Weights of a small transformer language model: MLP 704 GeGLU, RMSNorm before each block.
MLP neurons of a small language model. Each row is named by its layer, matrix (down: output weights) and neuron, and shows model dimensions 357-484. Each number is 128 + 24 x the weight over its row's rms, rounded and kept within 0 to 255. Numbers have three digits each. A neuron's up and down rows have the sign that makes its largest values positive.
A block is one neuron, or neurons of one layer that tend to fire together. After each block is what it responds to, as a language model described it from the Wikipedia text at the highest values.

L12.down447:110122123095114112105110107139137142105124121121139117131123122098152133117135145100137128140109120137152132149145146091151104115121127134133117150098160133119121127134160147133158122128133138156103129124090170127123106141109124107110131156111114102122114162150123143103124127103171131115125159123144118140139127137109131101130136115115139159126130116132143090121105151143125137128109
L12.down514:155126129140143103141134115133103142091131118124118151116155130134088127122138161120116161145154175127152128138151084106126095128139112146138143116106127096134133129110102141111129132106128171126129128135149121134116159154098121149154113089100128113109130114153124180120143139127123126131102110110167137134137129130104105100111116115133120146137133101137150118143128154160126103137110
L12.down529:136080115093145107144127129143117132075132120150171152110115146130109142130125150141112109093084132113125123120138111131139151159106111123104126118134144133122090098120123120127130088126155124105111109121114116155150144105121124129103143132097113129154130128123157151113140123130118132136106167134145109099161161119122094120135098107126118093137128162134143122113118109120139124098110
L12.down612:139142130125138115124128158131110143101119132145147111118128155132134118120122120113162130137130119143130126135099135133155143117140107136148120129153133114112117122145137165105130096129127156132119143141123120145130125125102136157094113130152119127135113106138122091110130134151127126124130131135142109139150099100109113143135134129140118148115119130121117129102125135170126132142119
Description: Rare name fragments

L6.down431:103121135186129109093123096136099114099132165143124108156113141154125144088166121175095148114106164183127128120094132179128127123111114140132130129167113094122105140101152091127103169121117130140139112121092128113170105129105119105178147151107139103099142136102149132157171119122139145102167124145154078140110095158121127125096133133158090119101093148091101103186131110133116115120138
Description: Ordinal labels after category words

L9.down18:109110125109110160140138114146131135159114115111120157133182141109076169154091118134134115127126133148115159138153130089084080128148162159100099138125114115110125103112121154114142147161125127135139172123198112119116074121106116118139123111156104098118119140120101117087132147106123111149112167123126123156075154156154125113132123113123156110149095136154132106097142120151117171169133
L9.down205:130115114123154136169120158142118105136142146090119092144141129104145132128126078087129086103108151199121150131170115142121080090169099120174131093166139156097105117131130065103135103118087109138131142084114158146161126138114125115138180089106146117120102128110121122119109163146158124143110147140136134124140096151150178128146158158138139104110164118091177110180149156143112143125145
L9.down345:094107119100114147119077091133136143150118110102163183130164087127140088084099149149138129122106162117134124127108139135146122120175192160098135123113159126156131137150121130151128084102128125161096109126162141128112135130137120130133151092094158152124121096091127143114097132143132123101164163122097146112127123076149087092143127129118137135126120148135150136127115166093151147108139
L9.down674:109128109147140108127152121154085131153160108124095097116113153150189123097136141124133069118151148135178124161135135128143112077120150128100109123099119122096129152142137099157165140105115111155150192091166139119122099106140157079090119120142152126094102166133177138106093101116142080150127117124158136187076121159173099131111141090146164152122155130150087125097130125166142141141146
Description: Mid-compound punctuation joiners

L9.down6:131112122106106083142156156166097115119125140140125102140132153102117123093150143139141112144147087108119131145123156142125117153177094140154126129187101096133127167131143161107099138140112100137091143151136130133146135109087165141146169111161097125135163150114138112145158140157133123140161128118107128139107085116157134157135162161068122146164100160173130099135107112128127089082128
L9.down31:094165113171138152137142157134119173114114120149134164130142154128120114098112118167109152127147109094124145104137139116145103208085168129111109138160157123101113159111093151109134098154174137119147098114097108156125156115160098133148131116146121117165146142152140123144158100123158139151111124087089169108155112102113126103130109110096130097138116130126135145103134130153134100093155
L9.down51:120104150173155164144155149138127154118089073129131115163089165126146103144131112161150114090112086136138125154141116142145115123155113135155089116129134137167137168130124122150152161084148130107185137156090158148120116096115092106138128106162128121086128164128156083128138091139135131178153090181125172101104163118156163125138118136122125148091119140134114125150142092080107126113105
L9.down125:116111148108116130139170142140132100174148113151097112135159151104096127112153116106116052134156078121168089134148117131116141120104120118107103143092109168139105134102155158139144136125085106094113088113118121124130123103132086103120190133162115130095112131131144138145147130114117153141089132132129087148142148099144118131115110123113102087124098124144075122160129121108079140053149
Description: Day of month digits

L9.down355:094083179093085108158130128104132158104123136136098108140134131106144132099148105138146130124117094113129116152137112146111125159145192145153129114157132090122112137138161166142105138092144112127149126136096101136105123127106137140109180174118125096126083129106114137105125108164122097090126119145104131101155120137136111123122152097163143132149112115100120122105121132146118120104144
L9.down388:133124080140121128149144147101108116146142101124138143135145115122099114122136142137112138108115134109118102121082122117111194086133099104144120098171175095070110135114186128136122175125135139125093130135109150128121138139107120181124132140106114091139116119150134138135134152119158095137136153115116133161137122141093107134127164169111117093131140109119147126167134127135111136136102
L9.down466:118107088150169097151099134113075171116166163126119155115101083138167121136117113149106143129131122152122117116095154134104119129078151134072103110127134142112120136097137106145089134182158131090168130140118170160096104121082105133101119144092127137130098128150132110171135140131094168123142142135159147117106158137138133109183119157141172092119135135155145127130137125161136099138180
L9.down590:127143105101138136140179134125102141145118116119095136154138123135134147114127116087122063102106102119178151137133132124109081120148128130114107146103126078179107105099192121134141141098158172127206133103134151132165110162095100180106108156174088141098147154178128114156137145111136100173164157140122117122165107163123195098080124169137108096129151119125153122138126162111143131109157
Description: Field-name nouns in titles

L6.down128:134133124159106140137147063136146143133104127096123098150144164116146110144150139114147136120119115110126137164095152099149129142156146126071123122143128179161159162120085155152133118130140093096126144136154168120105196128105154152110126173100107089127083108112107134077124130151151138119113073129131126125156097191155131151111202128136114115138120156103116176115136097116152140139148
Description: Website domain fragments

L9.down27:131141178136127151108159097131156106156123129113109132119151126139117158130145134065119110099121139100124101185103145141118150120159156133108150085134140138117127151118116136157176114122111135096159100093119129141113122118127128103137126098118127135143157100129147100125136136140148157109127139092123162142122137146124144107131108128154134105117149132115148146132152157167063163126142
L9.down37:096151110108124136087093071121084122139087138142086129106129111137104140138178163099169104185121130123161136162122164139151142126138128171118140106096118140113128186091098099115139107189109115146130167106141131182110121106170138135102153158130165140134106142086147126159103076119154107130145128150144114131121113091091160129117149099115128160102131104146095148129125092118112138108113
L9.down149:147128177092121161120137083153149105107131138100108141120151157141108127113102107107116132122136135110130179140124121139167078149136156153105147118108161161062122118121082120152153109115136115165127099131098131140129107153125169125118147112107153159118127190114065093146111184144127148162136100104138142191131120165101119121141140109121142150106114115109181139133135151152118152155162
L9.down506:137087136106146150123122105142067175149125159122101143103134134116101106137167155118111125160164138112170162140138152127113122128128108161124140099140156136083140169138073115119124143137101112117141165108101146132129126081125132140099163174129140135119117150127150126130100093085132094134131135157132121118139143110121112145148104110122094135105131094106147138099135085087103149098112
Description: Subject end before verb

L9.down108:133084111123114109139126129140112105131159138107123135132151181107156144117091167142125127101137102101114112160118151115166142125112139149160118130101150139096131097127115113140105129140159145152117122126104145136138122111101156114119128099085084124127123117126114144131108130120145060143183157173126116148169135122089088121102184123112138161110135124134181094139134117138123133138151
L9.down160:147150132138137091111083084142117129098144155125146155117143118092181110150110133114108116155155162090126135121107120105152159135099130128137124138129115154107151131127147121127121128112176125112162127148139167178141115098145144134153120133146119119119119147132130110161120147121137126124150161120129113130128131121120144095061162115152090138080160126113126131144110130162155142162160
L9.down292:143118124122130134140166101124181098144139144134079130132145117168104120133115101151143158123146121129147100120094113109141163097109134098137180106101136185103112121142071158130117135153136091137167097138134109129122154077158138132152124094099109161112094108137112142096135107111151129159121134130109113145157110115143118113147143137098119156132109118172138119115123163161131148157155
L9.down442:087138103107108133091110118098150109168116129128098142155117108102164093146144116109099141152130091147174113147066117145139169178150095108104154135159117139134120130145008089132134139147085102132117109137160106149114137095105150133141114143102172168117090115142103157164136165176160123125123116129121143141142110127173108139108168121134112133142135122108109167150122124074150095112138
Description: Start of a quoted title

L12.down395:140121130133110126140172111119088141122138098122125113151119154116118110155122131179175113118112122103126145142135124109106139183130126106150142153115141125147105151151119087156156108136161138072155154176128097153082117174111148125133123141145129116138122117118150157111155118147169125116110159130139178139110108163151140118165146106121111136116127098136180133132154136082093161117126
L12.down634:146152123131112126124161124102127108144115156116145101122108114125121127153137116104134119137110105154088159091107115098120128095107121164123162128140131132129119152136137151091065142112141125087125148124164122135138144103116152113141154149118116110154151092126103142112149151081128146103098113124166107163142108105117130144191175142130101140124142126119109128101144135115140144092144
L12.down640:118072137091159110116104124128159119170105113125131161146133095098145138151148093168123124142132149119098105160133089100146142106131082115121137179132124166105110141172176116148121127155141125148086126143175120110127095115157110136163131126158137125088097115120120079144112141148113076134129161148131136117103159098155108155144100155113160123126095127099134134143124127118137120114172
L12.down655:079153130107102133095107127119104161153123137125118152101129144088088117148135141155164131116105166135131101129146096168144115108099111162145125141142139131111126159117143130123169147151155135133120126110148074126109120128109136123119126152153107099141088104110107093132150106165070115125118145129144101142120159127142138127111127146145144109143125134093109145178128133087134159149129
Description: Indian names, URLs, data punctuation

L12.down143:165095138137168140116167140159124114122128134110096096102112152137128114154156128110152131119087138131114141111111105125124161104148127124117085131135114086103105155166127127091114127143168123140132125124132143103102138122150148158138138132153111107133164131114118097189091121128122112111106084109074176126147130119151138151130119119164160114146127142175153120101148181141132169108134
L12.down216:139107109138118157103113136169140113099145122111091178144122161172111180121148083144146143129150124097115090149145116130133130119144106108145137142140071124124107146120137119125110109151135088157142143096156127098109157128126118182144132145105136129163118097131159126133141130136111139118116127143075114148152134147157164147166095107146150154122090127155147086095070135126082150098068
L12.down425:158141147153136109148174098101106121105162092125131105162125135123122132139130132161121117071082103123112126136104139109120157118122134156143118163123163097125157128121103102096097074123112117133132144131139105148135129113100139125118117182152095120129140120099138142063139132123137171142151143109145113100121134095123111140107116146124152130151128152153124129128128139136085162106099
L12.down525:136106107127127086145130133138152121062135109129151163136124107118156191161160143131151092148101165149158142133127107145158154118146086175081117138145115178151151155145117110177141128112114143148125080134137123121098130149161147144094112102126156150141145104096108120111098116141121141074151164183100125128162149121137140121110149162126125146131126125096142130134133137093105115107129
Description: Biography sentence subjects

L12.down15:136103149142107120101144114118171152118144083139095145137130163149141134137145114139150129155134136129120138118145145090076106153090148094171164118136138086186159166128128103115153124180123109155122124070078154097139120112100105116141167134154146103159119120118111144094142160136108134122099163142135153118117126157165154130144131121149120152137158127130165148136136120139129096151133
L12.down184:146119147086116126132114131187140140114156113094112169167170114109148100127127119070124135083162104124100147111089188164153088108163131116159118149093123164144117146114107131112171139114133110125127130141086200160141146127123116066132118155139132098118115141118116093094115112097108126135163147108137134127171141122116156135119154142160127124160110125089134084107129137081142169130102
L12.down231:118127130148113140103151124121131131092150092144118148128113105162163143130146151113168125119142111110106132075176134095139106107110083117117108096148140107129101130127120115106134177085076111139107103152139110145141109105140128099135147130141111127127111135184120106098117112097138079116156141112112132163124131149119170120114169164105098147120151090126155120203198152133124110169091
L12.down694:124161121152112137133083159120173124131142127138144121098154127181135088075144139140159113120108095094124165110122161126154078124131133100049117119155143164181122129117169128122096126139117091095101117136147152101147158091145142102128154100131116138135171139114143099122148174132097191118124189102130134097155150118129135123157140104084134144099117128098123118124110090108111102192124
Description: Nationality and place adjectives

L12.down36:157143097154099160149170146096149135110146121123123160139123142121127141102170121125118119146127118135145133149130123118156111124103122126136128196113159143147147129144114094139161153071170143138138125136105134145093167111132124111143120111148085120101088140144137130079122132159128117104172119115144127127153151128134131146168093110140079149134096131154126077136102112169156132160114
L12.down127:142113098132133117126101116142146110106121112136141106137111143134108122118110130114141125145130095126118099139110115115187150130131098152129110133153125088161147116130115149127138079055105134139137137122137097100120132123130193135137111131102140132148147118130132142138131079186117147149078154151140141161110129118136112114168079130118117189152137161128137136103136134102187119112111
L12.down443:149154098156122140119174141100136132092131140112096091164142143131083138124149143117169102121107112147153107136127147108145121146133130094129126147134171165146157152117160146115154131147110111160119174165109141118099126137115141111116114160163139161147115099115100102090107103101105139153125140127120140143107109094102117165098178136139081090102154134135156131115164148117137105147170
L12.down586:150129124116173131142136106055130105118131143118099126104137133085128105129137136075133147096098104164118115121158123134117123114122181157158126122119123134111132116108143116154107151138163123132108091096169103127142091154158105080129095141166171114132106148151149089108152124125113165123145104129082135094114182158128116100103137128128175108116161131116153136121078136132182151103100
Description: Noun-phrase openers in historical prose

L12.down174:138078113120116133094149132104131094142142123107135124110125085121108124158144097098112144152109176145138152107114132131131188102135107122072173142147131141128143127140110119173091109084159098131114149117121109103106157120161101133173118137100133130148102113148112123130143128112137078095153123107141138094115111095152095122126119100135118126128058115141151150087132144145110117128157
L12.down200:083159139132127151123111077126106123111141099159115116120175133150075125083105144182150129156093106099140149142117177100124138119138149119109167111148158165150128184091138125186129078109100065124102126127100135116082121109155108137126144120127110143156162150092085123162140108128130152115120139176144167101144098141132089100103090164148145125143098134120091170111105138186122115126111
L12.down336:137139091170122139078096123143098125109112087150131130135091118165114125135141125177165085109145150102116162128087167132163142166137127130136139149178105131100140107128140119131127086109121140106137119156088122127126149112097104126144121122108130110128125118120130125146127082127140123122096118107153124141133097139125160124154142153114091132129144158169094186116144124089159123143121
L12.down393:094126163091124140130148090122139083132163161123133153151110171132110166126089159143115099091131079127129162123139154112145151136152160144168116144107141149104120167138137105160076105139158120135138130122130120133128123162117145113126160101115098160118174109136103081116113125087130171101150086100149080121171163152157131093095136122101090121134087097145154120086101136140118104132146
Description: Clause subject tokens

L12.down82:109130088115075110125160143132141134120117156117150154148160109137087170118180122120100127142109093137084104123135165125127142148131130110141118150133122126116131126141127148130090107102106119131120157137125160115149123128096113137111139158114146117118137102211104143140110132166112081123122120149108064119157153144137129148165081115113134162126115140112178136136129138161152133092116
L12.down137:108137133106087115131141145112127114107078135152153098143110189117119139130107135112162104107187116146115173086125105118112127179148118112121104109119162147132136131127108124153104170142140128170126104104128076103121118132134132158126165154136140151151155102142128098149160120112112139099169096168110146141153141143075093156130118179131125143115152160119125136148168102142106114105174
L12.down242:117142058119130093163131135144088112125100145125153118165145148139148130153136154116144110164153153091144163108135100125123106103126152106130139122172119125087130082129137124119109090132160122187144146128095105122171131069145149165134128183140164172097152118120094150136127137132130104112101127113130078135103117108192165137079108106126170117166128100137138128133150185095093129134150
L12.down477:143146129104138143090116153127117120161152093138137119129104125156126106106133171099133098101114092152119139122125128127098111126083127098133123118108118104112078147103158107119107140122121089144122097117120117172127099096146117093131173113118153107146088131132137147146119077137130081102177120105107102144092169111154156122107167122136074157119116171166166171103143124154105112096136
Description: Titles and number digits

L6.down237:183113116157132140105156112106113086079112143111106144152100098162092132144143120073142147110173144107170172106133182105096092115105103132117115106104105145106121102135103128111090118120081139113119155142094143098114153127076115144144149117133131143093120091141131159150108106117140114104170126128138094143133111143157132143103131151102133092125115141153111125129128133144116084139159
Description: Person surname pieces

L6.down508:118120103120129124111131138135091064120161157157113127135145152123103118138131094149161146107125118166112139164126116138141161127062136134136138126092093092168171107129134116086140156118117142125173104126164120124116124189167157144116119149124099130084103115143128122095113164122139128122142112129101118123134121150140099071141158126108108127110077096122116132148128105113134122137145
Description: Day-to-year date boundary

L9.down24:167153142078160086156122132140136148085130121144155109105149108107110161098111144147150109127161110138130125116114112087080125136137141158083123119122116137144125144153109171133135099147144043113110073108125128159135166114129140111111134141159184133131110116174165154101127113108137150115096159155143128117118138142133141170142157129087143129109149143147149136076128107118142103106119
L9.down250:115087119133151164137103120100088136097097125112087138104142107157071153108126122136151127119106125098104143169191127080142110123121121110108108091184163124182124128138078095152095129114156105097073109101117118092110117136141136077120114117109113115137134127123110113111126139132144099170114094132156152161185134113160072109134112119142145122081106133094116145133146099141101127156162
L9.down393:141105130176133130104111110153141098148126115126119137105131106132139154171136169088134135080154127144128123093168091127160086129165132104116144108129116118177085138139107132160153136156117132151105119132146138117146106145082130125102152129125139129161134142108141144084119153123125164119095108123112129127100116118145094126139132132117116113137099129105160140135121138160157147088103
L9.down557:088075138148112131111114143121127114156143102120101131113164146126129128112130134078170107128123108110121114127104139079107124121121152109113118128140186151128127147123110114140150128147121137130139116128132141139117084124104145085100099078138061144129112156142114103153125141134127160143079169154125119128118163120081067125119143124157129135142089126129169092096153101155124150107157
Description: Place-name word endings

L9.down191:138115154116133134109149134163139140097125115125149108085085098144086135180116130131174170113127126131157127147146146045120124139156080131187115145142158165097138168145153133131125118150097118130155125126108147079124171124144097118162112118113126101123144146120124126114154112123149156109118078094156113096115097126141178133128133176116120136152130187071117102144121139148152124149127
L9.down192:143173096149139122102156157106092141140095128120129132146109147116119127119173127117128113157108076134145136139154173087167169156074085155081096163128138167133141086153164162128144144119087175126123159111155142109132077145165153134075160126120137144129126142137160128166138120106113152134098142121142120149117098180110114116103168127142138114098129090142120143124135127147079110151115
L9.down361:167128147128136113118169126128107127121099142137135124123115086131127153100105125133143139115146114135131108100122125123190177142112110107078109140118147145119125115133123144121077091110149151148118116099098096123122173150121153131128149122163162144148088140139136127154105096136091130127137179101158141121125120135143146144140080132108107090123177146154147133105089167127116126113124
L9.down629:173131113108144077125153089132160100080120132132137110137140077117145135108121154102149167105174138145137112121121116105130159154155126149138134178105135163121166129128107161073073107117086142093130107114120120118098121130103123115134139109141138102132075144075122136160126109159119101117191133133129155111075108161137098171140112124109115128105162127128156096126116137129116134139113
Description: Word pieces of foreign names

L6.down233:125149133149131130189128097134127118126113115132092121152135161087125083128105108096123124145120140125106151124145133129122137159107127151107076129105119117128146165113126090164104123149162118100158133145141111142120102150093135145090117107140122107173145117124112123136142116166142163172090085112098181127144161104138124151104162166124139144118111116150149150139055112147113124092140
Description: Sentence-internal adverbs and pronouns

L12.down45:118111128140124142140122137132128124172115144136119128105134135142110119123127135144128131147151118118134113129105129140142138125143128113120130131129121111132135155118071133139146118117111134133146116124108117136142121130133126130138127132124129121127143108107140124185129147119136128118122145123151136121131102131121118110148131137121139134084106114130114115119122137129102158144138
L12.down173:153093137140134121150130124159131123142108116127162128140091112106129097141120104120108144116156127131105113107081114142156160119123133124152105109136118121114112144148005141121127127150102121115125149106136149153100111141117130116099141130139125090085165137152128123196177121138154125116096100152139161165106136119146147119137120148134118137146134141171113126143160139112124149070143
L12.down401:160157103073131091144139127156148192073114123143114128141154105100144149102094140149114098120154159163129119108153138135112139137126129130109141124097152090103166118139127107122166139143112154126132135125114125090105125141098170149134135082167109169123106134143115146127153116190131098171144130146114153155139111095125113152125113167139115099157112097128158144120088134140158137174107
L12.down495:168121156116161113124105139129147183154157122108128091122145156106149103142107174126130127125130129134113086100109115108148118104125145153130148149118153156130115126120079101117114114111148176157131091100128124110118115136137157128138119064140120129084094125146144109127126144142139138104126112145083141139165134114174152140103121120136096131168146136148123075135115115122150137146092
Description: Start of upcoming titles

L6.down586:142132144157140160112131109129170121085117195125163156103136137124122124186116112143114122103147135164144170120095146139085129194134114136134106101129132144134123148113084118106115137139118136165167085109141145139054110085165172162150137152110129130149130103159124119131153130131130125170128126120139158128112107128162126124123104140132121086133155158112127102148152078134159148117147
Description: Opening-definition descriptors

L6.down562:130130130117128137174132144080148128145104143200123141108130166125094149091082119191092154123134134112123107126121127111131158122136112126118085102118134140136186130131115157136154131142157136118096131121071114141139115113113134152119141087127150116130136155104117140184128114116146138184100131110103140153126135120124114091138150191134119135120149106118141122154136100134131151079129
Description: Inside multi-token proper names

L6.down303:127127144133162116112137121121118150144081154181130127131139073109133113111133136107139127131155151116114146145137136095083113123140141086184127130109126068130113085175173135124120130119106098127145113165158103148149154125112161136154139129145064145109138135123117127150123095159125113151127126117124172152136139092142122128113129113152137151128158144142087093146128108126111095117102
Description: Headings and country names

L6.down445:147176122133151139162133104120125098123125144111131134150153144130123151134117123114113157136150144153115149127139137100113136174104135149132143137139114101124129138143099100159113132111141132110126106119081085110103104160120169148086122164134133087107177128144134098104118136141141110139060092146081117115100123142132106131128076142144169119081125128084154104151093162136121169115157
Description: Subject after fronted clause

L9.down28:129137111120146121109150118091111210112125152138101137113135162094163082132116149136099149107112122113123092151117119121115116077114161128114134133153170143133119162138147094092155165144099124143138148124159148170147084132152133142124141152141116135139128103099117151120123150064090119082142130089126174122118137136118104080134117119079159125110130146093117086126109107104118134125100
L9.down103:084142126110121163128072127132118147130115133146094118123100122129126160062121154105170134120097122111091131152112122107101144122129121142150121130158121116112104103111112069166134147141103131132114118120120141115146068141132146138112124130096132121107122128114126096095087146137173141121107149104125149158156142107093128099115153132130175157112112158115124108122125170115099129157107
L9.down318:152096114107101113111119113126219145145153186158088090158131093117101119120166116129133128129185105113089133139114154109102116143142133089149124131120124113120158151189126147145131162118105097117082135121145139133140173134122141136166148130125114113122106086118124156141138152102161126138128138110173096169138131125120133108119093126099176115107176096145130104143114091119157087126101
L9.down438:082116099129113103125122137143086089138121124100114128090125121145099118149100163148121104143183142135158155134157166102088075092129092145090118101131140108083137140120144106180166153130144131142093099140115116154101117134093109115136112174131113131129152172136106120101112122123134119123132098150150106160154112144131140077082151164162124140159141100111118151144113183118130109142158
Description: National/place name modifiers

L9.down163:125097132119104154153131123137124128120141109119152121147150098129115151128119155122087137104125139150125125147118154122121146132107124133124164139133141156118095118113066122154124149120084147120083146104106127137110131139189136138090115123111155137120099111158127175127138105146140096069110118142154116102101127128120142125143117108095159124165130164097142140099100100085084125101130
L9.down236:168165141111137134103117188101127121123123114106168114126102149135100099114145181126111126153123103134109095170113140119123116142141116112101094097119102084139101154136131136155159123145129119153138185159082081111108104109138140102110123151125129142112140116110149124101171119136111081119127152115126141188096098127120112133112120111135143148114134115105129098122145149158103095097125
L9.down363:126150121123150135162126154089141152147121105138125117138133116080133149154122131139125158140139151139140138122104137113108119112167128087162083074068139122130119136139134074200148117141093155139112152097105095156156118105105148118109151103148114141117134113169158146105149086135160109098098136141150165140177100095143113112134137163113139127117110131085117095120118117146156151102111
L9.down686:141135157148109105115124137145110091208126144148096164118150115126135098121146127128148111158130105106155107112139132151103140117123129112126109151115115109122116115134125132149123167074139100114164126151123114103193084148080147177130105139117077167112161118172199113160134114103107120137135146128151115163127151159147106111160162147100159148129120135165115127128088154120098125157117
Description: Name-final subject tokens

L12.down6:151105185145140116102145098143097120176144107107128110128100086106121123162075117153176115156118155124179129135130092122150124153132100105130126148134152132144124110126143145128106161113119119128149132078115128141121144135117143094117154144162130156134186118157180150127112144107120141092106132136160113178098149146137142085090104149130136137145153147107106137118151118146107150160102
L12.down375:157120129112141121141155114141123183115138095137109121152116126121077075121117172119190110125080105154146096105108114178128102145095148116136126128110139103092137134123141154120081130102167094127135128120131116172124082085113119132121101165165135141137120113109132100135117125166149111103138112134113128154146134097121126126139130110138086118113183125149111173114128141087129131146145
L12.down648:144081117178108144075105107115146113133108108148086125121128140129138157095118123098103154110156135112161092148170136152128139163105138138115128102140165144145137132136132105107133148123123154124173143130121165133147127162126135107127128086107099103114123102117123098140084137121135136156166106142133054126120111128139111111117125190131144123152077142128119145139139122130110134133162
L12.down649:133140143134139115145163108093118147168149097112114110123116120090148153147128145128129136115081148118124122131155122158133140113131097120150102129117155142110080161127062154095130147116178132132126168127113132138148129136124146132179157102104159100109091118138068168147133101134119141125139150136093113163112167147172132135131160106113154133156144117096086140134133146135131132144118
Description: Sports list and table structure